config.yaml
vocab_size: 2048
norm: "rmsnorm"
norm_place: "pre"
rope_base: 10000.0
attn_scale: 0.125
tie_embeddings: true
init: "uniform"
init_std_down: 0.0
beta2: 0.95
lr_head: 0.0061
schedule: "wsd"
decay_shape: "sqrt"
doc_mask: false
MLP neurons of a small language model. Each row is named by its layer, matrix (gate and up: input weights) and neuron, and shows model dimensions 0-95. Each number is 500 + 50 x the weight over its row's rms, rounded and kept within 0 to 999. Numbers have three digits each. A neuron's up and down rows have the sign that makes its largest values positive.
After each neuron's rows, "fires after" lists the tokens most often just before its 100 highest values on Wikipedia text that the model never trained on. A number after a token or word is its count.

L5.gate22:485420581449557482566523529449416473461579460500495468542568549445568397533483525489548463438467447450472513532507393465541532552478495500577481546485495441498526515477465448544500515548415522498566503512457488416493542446487551424472518428432572538637490547548498464495560462581442481543
L5.up22:470495551445516556445524442501421538411454489513465521434520505499505465525514523465593456527416429438497578504550550429502458505560471417506431437389568459488512506480471488581445494475544457537459510520494569484545628563539468515525467433504469487460500464603523571414375459473482483469
fires after: " l" 14, "x" 10, " pr" 8, " est" 7, "ult" 7, " L" 5

L9.gate366:364555533467534588426486451512479511522500550436485511480506389447401516458445448557490533447526420491522470471525508542522552522460485410649438450441462500505538524566476477442581491531526482504548461500593460517432519561538474501538522458517533491524491514468553537503501501542535480474
L9.up366:489576485451435516515526482513422542537568462477514417493473526396533538459573457465501496502402484633556496566525505479438488589563525528525447501454458509465632525542546470482538457434463528598471498543567439482510504438428603418488544526465537534441458496530596433435521444523431463511
fires after: " f" 16, " g" 12, " B" 8, "-" 7, " ext" 6, " G" 6

L3.gate121:505527486507520509443603493595522474470492515552489516496479532433485497475536578460482454440474460495443482451501447616519581452394483475468443482565513480551466435565491535454507387518661426518475533424536512508533495457514537491474420485471452514557488459483541483507492518560456523540
L3.up121:450553430493520538475474555610398444596513510611455501543587450479440484539512514570505462487502500581452467558441546544538535499486547413482426513629532489471496516418503498590490449548432549505413480497426493483547493603449477464528554484570501545569561438546449425445493426461476558465
fires after: " B" 51, "er" 7, " b" 4, " |" 4

L3.gate132:426478471437485563515431599500479426518514454448457413534601493543538480422593587493476560519418521463459570462478413528539522460499513576473462483521497449497500461444540528545427475419558440529448521493535497402456519606470510522439621425453526487511415481533611460455543472466456454519
L3.up132:448397400415484445493452490459551473619500533519442465468492427400553429534499497592567479573500551461447510528540526457585524534546513493386552516538491519505459478506517493514427407466427438432386483579389585457459459444549549569562580525563533430459509580517585491555454486439524457458
fires after: " m" 16, " M" 15, " K" 10, " ar" 8, " B" 5, " Mar" 5

L5.gate171:492480452539485480500511431460490469585490530514582527455538500470506561495549600497556546489564481571469602430540518521486535458432428387573546527506573548448450594448520467482414497474527475501594514505465414468506536532532553431514497512485551447603531547437475487462462609505523402514
L5.up171:491532531500480551469533438418509626507520519459497512454486410445544492451551482554584467426566495507535480520495507464578488482384381449474467463458555488531438534501422488527480491412511503443453441543453588579480539523508509438488529588474512526490564492436466471442567539507517495460
fires after: " bro" 14, " direct" 12, " produc" 9, " present" 5, "ro" 5, " ro" 5

L5.gate415:557506527483450415503444513605467511466383543531501454403533496458488515466380509578527495501568506529499424561447523481444456443448425455503544516385501451496511425491575494513479479489438524437536571532518498490509597445522580479421455480522475540480578475486500485512498471558466505474
L5.up415:524595409464384475527481514502508512508435468509520439501501391424524477617446514507615442419498543494446527476543470437545450563580554512557491482519488547491571587528455569605491522565526483512503417584546478567522453558550482489459514481465480500432466506592429428522530408442488593487
fires after: " " 35, "^{" 8, "," 7, " H" 5, " h" 5

L3.gate252:547391499602564441491570492440551563496521386449466498531474496509534555533517544518527530580505486511431523477513438498446539443447564603518488496499415453504604459475461456497500480405539472555491568443491403498516523565440466532547508480590506507533400386462518565565484462499482483593
L3.up252:596487582564472524470505527469501501493536475564559457459470533567534494463508485585475507502536484463572601521505497527479554530396461510434550535486387583469502467491470515520471539582514545469528581520442463514473521536489573498419592515496539491468565510475541557486451514495463493594
fires after: " S" 32, " s" 16, " T" 11, " A" 5, " F" 4, " t" 4

L7.gate24:491521503499498549558495581481495432437385475562472516547611417510438488415464489486444547490493517472442439473425500552497508456508552505525513373449506498440494524515470521461498343440557503499493548451533558414460509493535457451438492563513474471493497482507452544441421577426661490481
L7.up24:458422463476446423504377466436456552493476543530499488500551547465550428423522459559364510499496462477492466526560426490578575555466530467448494442417497432551481450497435431450535444476578484556402532534451545569520470519504510509492555462578456598527462537476412513577502545474526544491
fires after: " |" 45, " comp" 4, " a" 4, ")" 4

L3.gate335:420464514519569441473472441439518431596608510453424607606566511449510480456536598483541470500476414510462593464532437515506537495482528520469574499533522478507436571530516507436511457498588550443538471461567462573516441486455420524547428523478486579510464517582475406556390554389439504514
L3.up335:567499543422502477496535502386452462443586507497510529569575501463554453552520445485518484496472434561560422514562505399545524497478522461371531476533548496592429475520445560458530502492519622427445519522458509458481523492568538547433441426453399570510510490464500492542435464533471541488
fires after: " T" 17, " L" 12, " le" 10, " R" 6, " M" 5

L4.gate70:474375457551577537544483479589529433505486560376556404530528469436466556509508515501527530480406468488431444437429523564575531501442521566524505497563379479552511468538490484541546458536516486460442605499496506441442506544481429578455556444428543525570558447507597437510545570482428566554
L4.up70:429546520494510444411579461511491466586504514465490541521515511574369561465511587514505553518502494431399447496528453513456473552516464514535479494485493497542562394563456506594428479565492528457465520514500561450452486529452482515477527516468599528403517528567566420540453492531483546562
fires after: " P" 32, " p" 20, " Cent" 8, " B" 7, "ist" 7

L7.gate445:555567514562487496519482510462550547468461514539495519505562427567494478383493415450564517536451444426525567560501530541493414520457508525509438508570494428451528538512493476592478514504544550468495455561587443523465487533549558443491420483452557528541444491519552437445566500487546416487
L7.up445:482528445555497537514431466531473605457433461474527427509430565498555488566487497486406441529536467402510519493519447488484514438506437441454541459530451469476512527575391522446597505605518501435504448468490550420511546440482468470519471387533561533501469513608613502449637474459498450485
fires after: " the" 17, " a" 16, " The" 12, "." 10, "The" 8

L3.gate49:534473421511450398558459486488421453486512494512517499514476483514478451514435502523561539518526512482504534545422435400517493521474494466465517535474553478481479606471600462560556436542576513460481581513536449526527490494453570485452590426534597449554545557452537598442459514458568501617
L3.up49:442527502526575501426450582465445581466398501555500511528527512536599438517501535480479405436472513500491474525491494358508427617501457449562537504507527543460576441526531502514473500552565524504441493483449526526455542486553519532408545436511489549547559523505523519560492518514437439454
fires after: " c" 17, " l" 16, " est" 7, " res" 6, " part" 6, " Par" 5

L4.gate372:468552508487451530465499519513467399481437466480489535533494445378460586348476518458506462537461545478461540507530477533427553489509574585528573504444580571433524549479546533515479470542556535468420521508541458591473426468488437464525440486487539519492396416448496581535536466483479508574
L4.up372:466548420461425514506498554506417466496517523357445534469468480463524458440463526453483519417482426516469513496525599524383416553425463488517526490481558428512595605589466568555511544588499541529422410418449483420506566528477505453530388536417402444549489486501506519473453541471526394458
fires after: "1" 36, " c" 17, " inv" 5, " prot" 4, " C" 4

L9.gate367:464426547558437480579481434561549482542514523528409483403505427453492591533450525456518453411436426488477495493495570494576590486534467488482502537409484454488539471512515541465503488456611546453448540466522381464440474451524399537417489476546534490480536546512521573505570476559504492540
L9.up367:489476567514536493524515539482448468433493540538596468503438509531483482431499520477554610454457572490451536615502526540482500520557542557542493488469588512459459473506431415539428395444564435524486441499556366453595513409460515418402468594429426492435570473458556539572493482511471501495
fires after: " " 34, "|" 12, " P" 10, "-" 5, "–" 4, " p" 4

L7.gate287:494520473491514440593523450519566523500500416571511444535628462467457509443493522479476458466523527463506469527440499511481544409622488443477491554411492458411418460455543492563532588464530508507429529456534480500463519552433466446475512434468573476511528486511476458522536462525447519561
L7.up287:533515427505459538555601467519462540515545512518530477442449406521550554551449590449533494542587480510445541570398503425407413530445500438489519506533454578554524573413524410454489525441559508449525399479506573457478485450595556463477381553506528480528514522541488563425580511405515557477
fires after: " " 64, "E" 11

L9.gate433:449542505466489461496472466502504506502427481518414538523546508520427570379447542556485493568480503436433525493562580444444496470483416583529581522496387484495526383461435488500560496495486527458394430401499475485431480506527419445546522477492431456466428526457439484498530399561563507535
L9.up433:411516461483435576542371526515464530523495501453555488507519524466476505481462517498521476536472408582532575458476539556421490515491442541502529471488487570544525466421430522468540477354419444447466553533488448483471453509532574375591492562508554527441429587509498515445544484533500549520
fires after: " f" 36, " c" 8, " P" 5, " ft" 4, "-" 4

L5.gate367:481488504499553473564480575509512509509445446526544514410597455443421425394493432440579439534451503571518576542501452472546523468402547431531533428493475484514500564563496486462561502507482524505430473521563386451501502504574459486467542477451471390622509414537504550546572471532523500518
L5.up367:477539581585555557513544431517537461521508445500511407459449402436433494485514451394446533536591501469483544541501424460529487489455434461514412417439500479474478474424555563502475448551424507485551525466444507439511444493427469477556577492520397438548444458483595621479508548583446487404
fires after: " M" 18, "p" 9, " Sh" 9, " m" 8, " im" 7

L4.gate13:481431492424488481505527437496571490532495435551552592574494586505461443501556615422539551533448556452559541473545492519472469436528585499553526424487389439512531571346502512533441437444545484522473576446512453493450464413406460461498485502501560444507536530453467471485504468461519574512
L4.up13:486454512538527508479425441469464535429422492524548531442484465475458529518463492483500571480455545483399566377472491464514501516467462543529448484451449519504519429505567604487524512559530539392515529573558586536436492514573540566415484477511401469420518457487478470463463529481521482565
fires after: " T" 42, " t" 21, "ok" 8

L5.gate30:551428477488582431474568466509464497494472459478561540452488409469465514457551517449505453542386418462430573419478398501476495572491559575486461458426508466435456534565488417442462523491591430527491484447536398481523572578585469591396455478539544581568426468536514505503523480509550533482
L5.up30:457458547542484525465451473437594463433549417400499432497537447558531486562553441460431450426531559450457439593457443524537556493546473479495473632556498495412536465477436471494512502577523458567437539515594439411392576532486470474442464499433501522532467518429542522417543549519441535478
fires after: "'" 37, " of" 7, " I" 6, " and" 4

L7.gate416:525481520583499583436544507471502506480501575554467494503463433546485470477456574479500452510491485559544424493440464609504473442494493404487502526491485548485494590474439489623568457505535492432420526494500561522517469433509516478349380449434567540466497523460519481443506577516533531533
L7.up416:432513492468522480486544365507469426522583475442458477497529541503515588495520465427520566531580541510555503431483527435410537486460495389486561487507421477527397501424551520377572486376489567509517521532478556537502503551497532588496479534468451377520449463498542543557479559498443558533
fires after: " (" 22, "-" 15, " \"" 13, " was" 4, "," 4

L9.gate47:444513478496420528484437522505534546480523494521462523519487388480571540487439503456474475448491463533417498456493509535482495581358507505421502449572464447493514502486498461497413538528532414439548519553563412589556488492566476576515458350471537403558454447558567471426538433421507483481
L9.up47:418520416514441510536550461468479511444508383474428470444472442505443531418468467429453414579476470584530579509539467523484527485501507482589475416531507500402601497523469526464427523422498554405550436561544464369522552539523483525524452459477474472484507433534467527536553480529490492505
fires after: " F" 25, " f" 15, " b" 13, " B" 6, " h" 6

L4.gate250:513506480594554533535523572475483492469529499541446540520558437574632458550494506480447546538452488476485492428484544508518502403446545475519446429424442455585540506512533538393510531499605430519430488412617415384513492451445448522508441392493543551576474441526519443435462526441558588487
L4.up250:515499418441454471499489585484462488590492486500565460519479546420502516422570440403457451572425509454437460434428529510500408439509560450599534453486451547435466480491453498522359545587531604560545558415503455471453487505529458572459444521488493503511435473516506484414546503413598528590
fires after: " b" 24, " P" 16, " B" 11, " m" 6

L5.gate67:454437552500541513566413422501531453497530560390487574469534494482422530418536496527536424492407443426425560454513486461492566418562530504454499490401485504520452472500440501510453496410527511475482500492535451354517489468488449509502440492425478419536426565533527433512544487437565526508
L5.up67:573547499501564401502428511483581461482461513457460458483469436493482498517555498543511488469505527473461593493500545482494519459562448546434441513461584502560426450566479565449446476431541444499425503437563427437477518511562476530492553409524520517467439557495472470470497582554589576485
fires after: " W" 14, " M" 9, " N" 9, " O" 9, " m" 7, " S" 7

L7.gate254:521459460582485496471477489531521537490547436527516552549526386370526545441538574458412577505499453427510590587461519492516432426541446512413477489499536463583566504517490538577527458455481573408388499404467451550559548494459540460467506540552506508444462447455482513564504486498503545453
L7.up254:432559371531502509545478472483571465500492478528598594487479495554519463457467460538582489549571545494476476446456428527458446488525434491472525484516502519504587475533512590514380464409527533515487577395492503505530586505463508551369497399475505493423546505529483481475548419420557545487
fires after: " " 24, " (" 23, " Har" 6, " Che" 5, " Val" 4

L7.gate191:392438497558483543518437484480575405438493502627452527520484498531500509485576544468529475540511449497537412546533542462466452475494470491501585551605468538548515449529493513490444501426520524462608419581576521492508576467573438454455520449508479460491462520488503494490421550523412392506
L7.up191:521510553481516636443640493440526510504558552480523503520625466464598563533539479528620494484504578480581427544438559485558521395418491508527462508521494479485552500553479559581495463553450487471428473465514462472563522488537510466464442569541559484506492522556408524516536542524535561576
fires after: "." 21, "-" 11, "\n\n" 8, " \"" 7, "\n" 7, " I" 5

L7.gate361:510467527425462445477525461609551502572559642502501482581491471443482528441506491444564553539466487558488514488436482474376514411466423552513440545517392512505529481526499579471455511465524576504564490570483425458428495455459492514476490516403627399562509538562554463493553523436459532490
L7.up361:535466498499385482555430429551436508566488473581543538421496443612554577445582534529567562564470440480510520531396528536545520473441428450591424434523652523485548473558470552503493621473532522442443543520475562464524515555564532403502529531486533511543499564485458530585455531558495542553
fires after: "\n\n" 21, "-" 12, " (" 12, " \"" 7, " to" 6, " in" 4

L3.gate140:464458457459509482566603495464407502533401431448482500554636491446587543414425473529517547449509513474489415543537459489452452505446480476478462460449416557482472505464581470478450493464421497593616425565516484516487495568517525392528468458413415491413556527540502505493555433553509504462
L3.up140:460523579473541547502549519495497402503495539386533496553609482422537479445369440572462546483545492481434520542446492489548507490510465511542507557569522437605556585487595543453541559526458471452572488467470507439552470550436522472547510463437587529536572560507502465473480545553567455459
fires after: " M" 18, " Rep" 14, " Bro" 9, "ou" 8, " Mo" 6, "ro" 5